Weights of a small transformer language model: width 448, 8970 steps.
MLP neurons of a small language model. Each row is named by its layer, matrix (up: input weights; down: output weights) and neuron, and shows model dimensions 304-367. Each number is 50 + 15 x the weight over its row's rms, rounded and kept within 0 to 99.
After each neuron's rows, "fires before" lists the tokens most often just after its 100 highest values on Wikipedia text that the model never trained on.

L6.up1464:55 60 35 65 53 41 51 24 53 30 55 52 68 51 57 54 38 26 39 46 49 70 57 55 59 53 58 58 73 59 49 37 52 83 70 58 43 38 39 48 60 46 44 69 45 48 57 43 65 59 30 31 27 50 59 79 71 43 39 54 47 21 35 30
L6.down1464:70 24 54 56 47 65 58 31 37 56 52 24 71 40 35 92 35 23 37 47 44 27 50 72 51 36 43 47 52 33 74 58 64 62 58 58 39 38 26 70 36 56 55 45 43 58 37 48 39 38 54 54 39 76 71 53 74 25 42 50 38 38 39 71
fires before: "9", "1", "0", "2", " \"", "8"

L6.up1708:25 64 29 37 62 59 70 47 66 40 30 51 75 45 56 44 58 34 43 50 35 22 58 39 35 40 32 61 60 50 38 77 53 85 69 38 39 61 59 60 65 44 72 54 38 47 63 45 40 56 63 43 42 37 59 60 74 61 59 45 52 45 56 61
L6.down1708:67 43 27 02 36 16 58 51 24 69 39 70 50 75 58 64 76 32 47 62 37 52 51 38 54 63 50 62 38 41 50 55 88 29 39 29 58 35 20 45 25 62 67 14 49 41 73 62 30 32 39 52 71 74 57 62 73 46 52 40 70 43 34 66
fires before: "9", "0", "8", "1"

L4.up893:66 44 36 24 56 65 53 64 67 18 41 45 43 61 54 44 61 72 30 62 63 59 28 37 52 17 48 55 66 24 37 41 78 59 70 42 54 36 47 71 50 39 66 46 43 37 63 46 58 72 49 69 56 33 61 38 60 74 77 66 68 46 71 49
L4.down893:61 30 28 55 80 53 67 46 33 23 35 36 50 33 48 51 68 45 38 61 55 66 41 34 63 30 49 45 59 38 34 74 46 48 55 62 40 40 39 58 58 22 57 41 41 24 65 43 60 48 44 47 24 51 44 60 63 35 50 58 65 65 56 55
fires before: "|", " ", "-"

L6.up129:31 63 58 17 42 43 33 44 71 34 46 44 56 79 26 27 61 52 32 48 38 29 33 51 21 99 35 52 58 60 53 37 67 36 37 56 76 70 18 13 55 69 50 68 47 34 61 66 50 43 53 47 63 59 29 46 54 49 49 42 60 57 35 56
L6.down129:43 51 24 64 60 33 75 35 63 53 38 52 63 51 47 81 31 46 48 40 70 35 49 34 50 62 37 46 24 53 76 62 65 55 63 46 25 33 55 56 64 49 53 38 69 32 73 40 36 58 91 95 27 52 34 61 66 44 62 55 66 54 76 71
fires before: " to", " by", " as", " in", " into", " the"

L7.up120:32 50 58 43 62 59 62 57 61 07 50 48 54 77 47 68 40 56 44 54 49 35 36 29 60 47 31 29 80 37 39 51 41 39 57 42 34 21 40 20 47 35 60 46 57 37 57 62 71 28 66 68 66 21 64 50 65 45 39 55 47 44 45 61
L7.down120:77 28 42 67 42 51 47 48 24 61 26 71 41 65 45 37 22 16 55 51 59 25 62 51 56 48 29 61 57 53 46 56 44 60 48 42 28 52 52 40 38 42 48 40 43 51 89 58 71 49 62 49 46 62 17 63 61 65 51 22 66 38 57 36
fires before: "0", "4", "8", "3", "9"

L4.up658:56 55 58 63 77 64 26 31 63 49 57 58 46 65 53 52 55 22 61 11 52 69 48 52 51 43 54 42 57 39 65 49 68 55 52 35 62 42 50 51 41 38 36 25 51 65 59 72 79 33 64 41 51 34 38 57 61 69 62 56 43 33 38 48
L4.down658:60 55 47 38 46 66 38 41 20 61 82 46 64 27 45 40 55 36 50 31 49 43 63 71 62 40 57 13 36 69 67 44 34 31 67 48 34 52 35 38 59 48 35 47 51 42 68 69 36 56 52 53 34 43 42 76 46 61 55 56 38 22 56 55
fires before: " |", "0", " |\n", " ", "1", "4"

L4.up1779:58 62 57 49 69 50 31 70 43 49 63 71 42 53 15 59 46 52 76 17 36 69 56 50 07 19 42 59 58 34 59 40 66 40 66 59 63 31 36 63 34 54 53 41 60 40 47 76 71 27 42 59 32 46 50 51 54 59 47 81 52 54 10 40
L4.down1779:50 42 38 52 48 53 44 41 32 55 72 20 56 31 47 49 25 62 62 31 54 52 67 81 62 33 36 44 74 30 99 22 42 47 15 54 47 78 34 39 46 54 40 57 55 48 68 17 23 27 36 28 66 49 56 60 59 57 39 65 58 39 46 51
fires before: " ", " −", "1", " +"

L7.up1037:43 47 57 38 63 57 57 71 68 22 89 38 47 51 44 61 15 65 57 80 71 46 20 39 40 36 32 30 62 49 54 36 65 55 48 47 32 58 34 39 06 47 26 43 68 20 54 23 54 52 75 60 76 45 78 67 40 58 55 52 12 25 58 55
L7.down1037:61 65 34 51 66 34 56 49 00 67 58 56 53 32 66 42 43 30 29 27 27 43 54 40 36 17 55 46 46 59 51 71 45 47 23 66 40 51 60 71 77 34 54 50 40 66 82 42 29 37 66 55 51 47 49 46 53 38 61 51 55 65 60 40
fires before: "0", "2", "7", "6", "1"

L7.up100:64 49 41 44 10 56 35 60 38 35 51 26 63 54 30 54 48 68 31 24 47 49 41 56 49 30 39 76 56 62 42 44 53 48 42 53 60 74 24 52 35 26 28 51 65 34 69 63 64 24 87 52 66 34 82 54 53 44 46 61 60 40 47 36
L7.down100:51 58 44 31 70 59 44 56 27 54 28 31 47 44 56 59 61 42 61 35 47 63 34 53 37 69 43 57 52 65 21 36 19 51 77 54 48 85 56 37 78 49 50 56 64 48 42 40 51 21 47 55 15 71 38 32 27 07 50 16 66 52 52 60
fires before: "1", "2", "3", "9", "5"

L4.up283:52 46 49 35 31 78 45 54 34 25 64 24 67 38 36 41 33 19 48 69 44 63 00 76 42 43 33 85 55 46 53 62 48 59 71 42 26 58 71 50 55 62 55 51 34 34 54 43 53 44 44 58 30 57 40 64 35 25 35 46 48 32 68 88
L4.down283:33 38 57 42 34 32 56 38 62 56 69 72 31 61 39 46 67 42 40 56 69 48 62 64 56 43 56 31 55 52 44 68 62 58 23 69 40 28 51 58 22 22 66 32 65 47 44 39 39 61 55 18 42 52 57 26 54 46 50 57 35 83 54 61
fires before: "1", "born", " is", "2", " =\n\n"

L6.up1245:24 36 46 57 66 36 55 48 50 31 35 68 71 57 39 37 52 73 62 48 45 49 49 30 37 65 43 49 69 58 42 41 61 44 53 86 42 46 43 47 60 46 53 55 62 31 62 29 47 58 52 44 57 47 31 38 34 46 43 62 61 50 40 50
L6.down1245:56 52 25 48 24 51 35 23 36 45 43 53 37 49 46 13 33 57 34 54 30 70 44 67 88 28 45 48 48 47 33 39 84 40 59 57 27 62 42 72 40 35 40 28 41 21 54 38 41 49 40 78 63 46 60 36 64 66 39 65 47 54 35 55
fires before: " a", " an", "′", ":"

L6.up397:53 64 60 25 46 71 42 59 52 45 39 54 80 57 66 54 58 55 47 66 67 61 33 56 21 40 20 74 85 71 38 45 67 44 56 79 52 54 42 41 59 35 40 49 59 61 57 23 49 29 85 32 68 32 56 56 73 41 42 44 18 69 63 42
L6.down397:71 84 52 35 45 36 41 69 51 48 38 62 51 37 57 62 40 28 50 38 46 66 29 28 42 75 49 64 39 63 21 38 52 42 39 49 53 54 52 80 46 45 62 75 81 29 66 60 41 61 55 65 46 59 15 62 40 59 53 68 75 62 56 51
fires before: "1", "9", "2", " ", "born", "0"

L7.up1150:77 36 13 52 42 67 55 31 53 37 66 36 76 45 67 16 26 51 50 41 64 59 39 50 50 73 30 51 65 73 39 51 48 70 45 40 34 44 28 43 58 49 38 54 68 27 68 59 87 53 89 25 60 82 55 41 47 23 48 64 58 38 50 51
L7.down1150:20 59 50 33 76 47 52 42 48 48 73 59 38 57 61 59 52 70 28 54 36 61 24 59 36 27 40 40 60 42 27 43 42 27 37 63 41 55 57 81 63 38 59 60 80 63 37 34 47 44 72 46 50 47 43 57 47 64 47 50 51 52 46 55
fires before: "9", "0", "8", "2", "7", "1"

L4.up1567:20 39 47 47 50 63 43 54 28 53 55 54 68 54 47 38 32 29 39 73 63 71 44 41 21 69 25 56 42 49 59 53 52 47 48 78 47 59 59 47 58 70 39 42 49 34 54 53 68 70 47 28 49 63 35 58 23 25 53 31 60 15 64 29
L4.down1567:50 66 61 18 32 33 52 26 59 46 49 57 50 67 28 40 48 83 70 52 67 28 37 61 29 53 22 43 63 36 50 54 54 38 38 58 59 45 50 58 51 33 49 41 59 59 35 70 40 46 41 51 67 58 43 45 46 53 52 61 47 47 45 44
fires before: " a", " an", "born", " ", " the"

L6.up288:56 41 48 45 48 60 47 49 59 46 50 37 73 64 69 23 34 63 56 36 38 44 62 37 59 81 38 48 73 77 49 54 51 40 69 36 34 77 32 22 56 50 38 58 45 78 58 69 44 62 50 45 49 39 60 62 52 24 51 50 46 34 37 32
L6.down288:61 45 68 29 53 47 53 30 62 62 58 42 71 41 54 61 44 42 43 32 59 56 56 59 55 56 35 55 30 84 41 43 66 36 49 19 57 66 42 36 30 21 49 59 72 55 48 66 53 63 48 77 55 29 36 65 42 35 44 60 57 46 41 39
fires before: ":", "3", "8", "5", "7", "9"

L7.up162:38 68 35 45 43 44 28 62 53 53 67 42 52 55 53 51 48 65 64 49 56 30 45 70 26 40 45 29 52 43 75 21 63 68 29 59 74 47 91 46 57 65 69 53 20 66 60 30 65 25 63 52 69 24 60 79 27 69 40 62 34 43 53 46
L7.down162:59 27 46 60 70 59 72 49 49 53 63 66 53 35 54 51 31 41 20 24 51 55 46 68 46 58 49 86 41 70 37 61 55 49 35 68 67 34 65 60 80 50 45 47 64 73 61 53 72 41 37 59 46 51 40 45 82 47 60 50 47 83 45 29
fires before: "2", "0", "1", " "

L7.up1332:47 54 36 46 44 53 32 30 57 39 41 32 50 79 51 56 46 48 61 37 39 50 36 43 68 80 40 79 62 73 53 59 44 55 39 50 68 69 47 38 32 48 35 67 44 36 55 67 54 45 52 49 28 53 10 37 68 40 57 78 39 58 34 36
L7.down1332:52 24 61 44 46 48 82 54 68 54 41 52 34 50 50 67 23 73 35 49 57 55 50 63 75 73 43 58 31 72 71 64 73 46 44 54 57 23 53 53 52 76 45 47 60 48 65 43 25 26 54 55 29 44 43 40 61 68 53 50 39 45 44 63
fires before: " by", " in", " to", " with", " as"

L7.up802:46 60 41 58 66 39 44 41 47 31 34 33 66 70 51 40 38 30 64 71 54 52 36 36 34 90 26 53 58 59 42 48 24 50 43 58 38 66 29 40 38 48 49 51 33 22 65 75 41 49 62 26 73 67 38 52 63 14 52 51 40 48 56 35
L7.down802:51 29 64 47 48 22 57 51 43 63 73 51 51 78 65 66 47 64 66 35 48 57 58 92 53 57 32 50 58 60 65 43 84 54 38 46 68 27 66 66 64 80 21 17 43 37 66 53 50 29 40 44 31 54 22 51 51 57 51 44 59 33 57 51
fires before: " by", " in", " to"

L6.up1097:45 78 36 43 62 60 24 24 54 44 32 46 62 53 52 61 35 47 43 44 82 84 53 62 42 55 37 55 63 47 58 47 47 80 73 56 52 45 61 67 44 36 66 53 52 36 50 42 82 50 84 53 42 20 62 61 41 49 55 59 51 58 46 54
L6.down1097:64 33 35 40 42 38 51 66 41 69 61 69 66 57 64 70 33 43 41 42 46 41 52 73 51 52 14 64 36 60 40 35 39 64 33 47 23 25 57 46 24 43 55 47 55 56 66 53 38 65 24 39 20 53 39 62 65 43 53 53 43 67 22 50
fires before: "2", "1", "0", "9"

L4.up671:63 44 44 45 29 29 59 63 59 48 33 74 75 55 46 44 54 39 09 64 65 34 23 38 53 11 62 68 66 23 43 40 57 56 48 63 78 39 77 62 65 60 69 56 25 46 49 46 69 60 58 59 51 73 76 39 56 75 41 55 41 69 61 28
L4.down671:73 41 56 66 69 35 44 68 37 53 69 64 50 38 45 42 44 23 50 49 54 72 75 56 51 36 29 56 30 39 51 45 59 37 81 67 45 75 39 51 59 41 54 46 57 45 49 77 54 40 24 37 14 27 38 39 62 56 45 43 66 55 71 43
fires before: "-", "|", " ", " Gold", " Average"

L7.up1284:44 30 48 38 71 46 76 48 67 40 35 58 74 50 55 34 22 48 42 32 67 43 15 56 33 44 46 51 40 42 31 67 37 54 51 41 59 53 79 50 44 34 47 72 36 86 52 47 66 52 71 63 59 31 80 47 47 73 38 52 65 29 59 57
L7.down1284:47 36 67 95 62 60 71 41 56 09 62 56 58 46 69 67 38 62 36 59 58 65 60 45 62 48 66 48 48 51 45 52 45 53 55 73 37 35 55 50 46 29 46 54 58 44 65 43 50 51 64 46 62 60 54 70 32 63 41 55 28 64 53 47
fires before: "|", "0", "2", " ", ","